Weights of a small GPT-style language model, trained from scratch on English Wikipedia.
Architecture: LayerNorm before each block, rotary positions, attention and MLP in parallel.
MLP neurons of a small language model. Each row is named by its layer, matrix (up: input weights) and neuron, and shows model dimensions 0-127. Each number is 128 + 24 x the weight over its row's rms, rounded and kept within 0 to 255. Numbers have three digits each.
Before each neuron's rows, "fires in" lists the words (lower case) most often at its 100 highest values on Wikipedia text that the model never trained on; "fires on" lists the tokens most often at its 100 highest values on Wikipedia text that the model never trained on.

fires in: "of", "from", "to", "with", "between"
fires on: " of", " from", " to", " with", " between"
L6.up86:107142090150147099088136119138142142151137117132112119138086123150179161113127122132141079136100107120073100120136139103092115105145112119131093164095137091130119130126086158124165159139127125148126146143142168112155098138069147194177113173117125136147134109116098136168123118138128178128101123130120114118094119137118129133128130114096125157165106165141110135169112149119136119122123

fires in: "and", "she", "he", "his"
fires on: " and", " she", " he", "3", "2", " his"
L4.up712:161111101119109104106143174125143128133152101098126104142061118158136150180151103102105142141152124145112098105145119156112119131124102157126156146146134140174132160123155085136177123127098126136078053140128063150122149157095114151126112124080135112085118115078150139162125088129106133154113161149107112095110139123139159131138088142174156112137140109183159125171128118143131126156078

fires in: "to"
fires on: " to", "ly", "un", "on"
L5.up54:130095094156088140109131131133137161088112162159130118150197116153142123152097146114089150191091132130148131126085141113130114107109140140120135122089151119142159122109097100133143146153150134126122129159117089101133130120117142148100171110066144139125117122117139144141120143158111134155113135138090128138138178115137138176097112104145097109134142120107150132139143127128157137095106

fires in: "is", "she", "he", "was", "player"
fires on: " is", " she", " he", " was", " She"
L3.up194:131174093167137135170134149150109149136105132123141106149134109140124125110106138151077132122120168144116114112094155139109157154184180106115121155143117168145134130140109117142134144117168090170100135101110168128139150159101165108092128116117142144121066133088135108139139129135129130129139108141136074118139135144156117126153153132138125130135141128149125132146200149106122108179141

fires in: "with", "during", "other"
fires on: " with", "ing", " Other", " With", "ough"
L5.up222:188092131112130111110120129152147132117134124161124071111104125163143173125107110097136131147121103113118167119108138179084155104123123081148156115142114125145113121099101150131084133122133147150163148101162133114144126137103167172141078163137154157080143129145163139144108133111119156155151092121094119137120126159143147120152150132132155085133131186127123114116113107148147095092150

fires in: "a", "dr", "us"
fires on: " a", " Dr", " US"
L3.up13:136107098102128157077093100127125138169122168095086141136091158195139129113127125124111163092127125126119160146151126128129113160125147149161097095118145109125099132186171168142117143120130120140099151149154121142101147137120106124109130159119122087151150163200144100137122127127091119125087118111107148161138128097120163143124118171112163140118116156105123138141125119095120167165150

fires in: "an", "2018", "2016"
fires on: " an", "0"
L5.up209:136116194102147089129096070126124140127095085134101136147169120167159126098153131127129143124103158137111163158160161155116098123158152119116159128106149132147081121119129160132149124145133126179122108070106105119121093121123165160128109135117129097159107116119139145128154091107132106144100106112116129110111123152093141150177117097122163117144144131141077142132130121167108125132115

fires in: "and", "with", "to", "about"
fires on: " and", " with", " to", "ing", " about"
L4.up78:166108131114120154058117110145129094142174124140097096147128153124128143083134130084119122120166151096129183139119136121153151077121152107150118115125124149106098167126115172141142121082145135138135134140167149135146111075108133165124140140088142115106130168127103164105129108076121138150135102132100097126112163155170126146129127121096077111116172128084113114127129110134126144127122

fires in: "but", "who", "and", "she"
fires on: " but", " who", " and", " she", "un"
L6.up227:146107101151094095124062160171174146123143130105125126142153089114103169170138048151150085111144105086131125106150141102090125130092138117078135103097139102139090122122134110109174185181112132122155105145121133137098126104117128140128145123138146087095105138108109144113097187104139141140112151124128157169102108110138148176140143147132158108154122115102140094158097156122149110118139

fires in: "the", "his", "a", "old", "my", "two"
fires on: " the", " a", " his", " old", " my", " two"
L9.up102:149159111103155115099139139128139147124168116139159112140123149107133148104116142104113132130179095125106137124130146099124099112064096101127130138098124167144157147118143141138113174177110145121131141131093127113087131123117128156164088154122146081157091178144136161140098116135149109131139136090141094117139158145133138135184116137128142085125101091147107100150162137096168096143112

fires in: "is", "00", "was", "05"
fires on: "0", " is", " was"
L3.up608:108174144159135154141123124146125148147100096150156107118088106078131092115163114111102149130119159096141117098129154069110112118133127111141105167160134142124101156135138090119124137144137122158141128108104165135145205185145158112144123157154170137113111125135083142101128124141134151117133099153138102117153120149163110168157104127139090177157115135142173130120156141149089101148110

fires in: "to", "with", "on"
fires on: " to", "ing", " with", " on"
L4.up448:129116138109133128103142081138092157137117126143093119134143120153119177095136097123125122147131140116084142132127145133114087120116140074125102140121146112144148155149107129156138140156107134151123151105146104143167153123102168139162152077079100142112131177145108161091076129134062158100124103118106116137114147160157137118134112114142102130180119136077121135109135124133103132118098

fires in: "to", "not", "t"
fires on: " to", " not", "t", "n"
L5.up693:108129169089165114140096161087101142112163136129138106116125095151097146114142143071116138138135145112088130130087132132113141147123102146188114105145078126134148153167171150133124136175143106118127086095163143157136137098123174145082091139116115164132133105116117166122101120118125135122093131155156124157127089167103150149134176114129128134150146116169139109128147170145097090075084

fires in: "more", "such", "most", "very", "date"
fires on: " more", " such", " most", " very", " Date", "se"
L3.up61:103092143142139125120127137122137121129136065126111119122139157118118109108102142116129134131115125129109082093060112156141111130155125171130151169130122116143120121143155107144099144125137135091123149118132083142126131136136120148084130117161161149102157149134160120120163149089125138131183154164145145111144127120103166089113133164104140154131097112162154138124111093166101131098119

fires in: "such", "to", "allergic", "so", "compatible", "well"
fires on: " such", " so", " to", "g", "at"
L5.up338:124094142122074127156123140151146112120086114129100089121128193141095116126121143145068116145122119127115164144126154109160154077127130116144156174103142120156104098128118102188111106142114112133129146150094133107124101151141139142113132101106112125127101120157144112145107122142103146147110098149132127151072173097141199125120153153096107140187127123127146113170097130105134137135159

fires in: "s", "an"
fires on: "s", "An", " an"
L4.up638:134111137137133127098147134131134137122146145109122159126133095124135141098084137106104113142118150111146125123201130136137086122137120131125145140107143119133170139153116124141107161152129119138154130130116101127138169125091146196124129139138132109168099197152144170121142131091106132091111127109111108091114086136089089098143104163122138129143125089106107140106156156184083115096140

fires in: "in", "as", "de", "for", "et", "der"
fires on: " in", " as", " de", "s", " for"
L9.up15:123081111159124109102114075139115118085099103162144172127096102106144107107097134123127118137114149121126143125130119117107106118147169107122122175091158111127131120144118146147112170163114152159149153137124136085134158149204109138171135149118156177159160128136145119087144170121116119154124133127141112125086150169103153117142126138118151140120106122159112129151110164083106115119135

fires in: "more", "most", "out", "very"
fires on: " more", " out", " most", "th"
L5.up576:107133134140144116114112133102127153163142096092106061122127099105126127111111134110143100130109166147114049123108124171214095125143148120118118119107132135112140139103161127143089151140118133145080153128114128053134126130110166144148111141143109136126136121170125105106126143096131179083157150157200101141145095098101173112120078138146141161083129122137124108123102148152149137135127

fires in: "a", "has", "have", "not", "ve"
fires on: " a", " has", " have", " not", "ve"
L9.up40:122109138087089169076106161094114146129121107157119100107113180134169148148107142132112143108120116136108104110155087133096120112140144164120107134109131135135094162142140143161171114137123174121127117161161093165138117098143098156153119116102147202127131167126157158124119155111119109136126121122118149162147119152129169136113120134132104152151130159155108112115149146120142077092086

fires in: "a"
fires on: " a", " A", "a"
L5.up17:132106139107121096080112137138130102152146121112127150092117129158186129105120158107139169120121157114079125136137169132097080160097108141124116128123125120093132127198147074132155124123118110096147160116142112104145137138151133149155127163160137129145145148129137178122141132151075168093115079111122131117157089097115091148079111149123171168138135107106118133135121128154123107069134

fires in: "is", "named", "was"
fires on: " is", " St", "St", " named", " was", "st"
L3.up381:114159094125126123140115100192092117164103070121155135104120130127156092099129124135119175128087163081106152116095151127140115121149084130145127112132105151157113112133131163206147130130110099155131098094119133098137122155119132119103078158100176151109151145124084130129093140110088145137147119121131107124137133174130134126131136172160115093106111144131159138117148127119108106160118

fires in: "to", "would", "not", "could", "t", "will"
fires on: " to", " would", " not", " could", "t", " will"
L4.up248:143115157149155101077072163119096133132153119149111138144131082131163115144177085110148149103136126074126128101137141130072163146119111126184098108159092123126099142136184142107120140123136149134107129103179163150143103112114182156098106119098077110132138100153146129096115120134123131149114131153119115135111137129151086131101126137145135123145110108132147135149138166136103076081126

fires in: "an"
fires on: " an", " An"
L9.up275:158102130079081123123134097077146134213133143112139139149107138107145168133114129133146128151137110126150110093138116154144140111133097117165119120149103136120162114098142179170146147122130123141131130111117142133110106107126142128126129093118102111147134121098144104112140133131097202091121069095138181101166109132201087127090160139125173109163115133131131105152189154108103091112126

fires in: "most", "more", "of", "many", "some"
fires on: " more", " most", " of", " many", " Most", " some"
L6.up165:123111120161125136127099127152123138138125116117084132130135087093163115134113091087110102102115127155103101184069164116120109150124145129160093115113151114129155142107116088191118158138180107147089120124133147095101106163147151104113137137155115161116125130148158148114138120079160145126121111121156124102153126110103114097111106178091132138128106131158116172073151152102125142146108

fires in: "an", "anysio"
fires on: " an", "pl", "An", "vol"
L3.up265:152165102141114143130117123095125060182124123169122123139145153099088159132176166103109112133137144142141149115143148127173122128157125107147110105128087111090075131140151157189165121096166138165126140113110131141138135110114136180089115117186154114138131110135101106141107115139136141050124116128107176115131130114133113142146119131117135117133120095157113126105124169155098113095146

fires in: "an", "fez"
fires on: " an", "ez", "an"
L3.up591:164167108106147118108149115111124075128111175145156142135100149111144091139127099131126137147156147081122137124112108126121138151151157138136135125155134163118107175130138129162161151143134094145134143117102133148143107142099145166111140070147154157136094158107117115101121100099112170115113139119112155084194157135153101144118114169113157153132146102114110104110142108153097111099155

fires in: "from", "to", "released", "in", "made"
fires on: " to", " from", " released", " in", " made"
L6.up219:125092077121123158131143141111111107118147094157113134097133133129135131113158151126124136138099130090116086127133138090173129115100184171081111112112179146132110141117148094106118157129172121136134099131137126107103164149132100086081136115116112118124138125123095159117202152095112145124120154137160112159126137137100160122127092103102155150107123112107109093150116101112138134125113

fires in: "s", "its", "the", "their", "his", "a"
fires on: "s", "the", " its", " their", " his", "a"
L5.up423:098140148107131112100132150105109123113142131119162157081108132135168137134110127096116158129140138140138148111176122140112102116132148114116144158132130110114137103126119128155121149154113129111129132080125078104116111151135126148129114165123166093162142233120157175110132102093176103113115107086111116150126093118110146130127123150138189093131144126165118112104137109142088096113107

fires in: "on", "by", "for", "with", "in", "between"
fires on: " on", " by", " for", " with", " in", " between"
L6.up537:097110111125109152090128099177135133127163132115116098098126143158159127103105149124113112125129083107134133120158152153105138130121136101137111115136140095121193120118127145130091161160098156078119110102096128075123137108096155188138130171124129105147142127130158136129100136104128141142144100136134116103128149152113134121127119094132129154115165109158130126132129148144154122181137

fires in: "more", "less", "nc", "winston", "track", "very"
fires on: " more", " less", "ly", " NC", " Winston", " very"
L3.up333:167132109152115139137164158122152149154115100125121089110108093137181118117072151106140140144127127136130137126109153141111115149143133120079098166099082115144123164146137132098093157159115155120121090114140110112149084155122128150100103113148143206153107087120146156108121131142130122140120151136132116128123141142082116085121161140136118108115100131102149124167183137134141150086133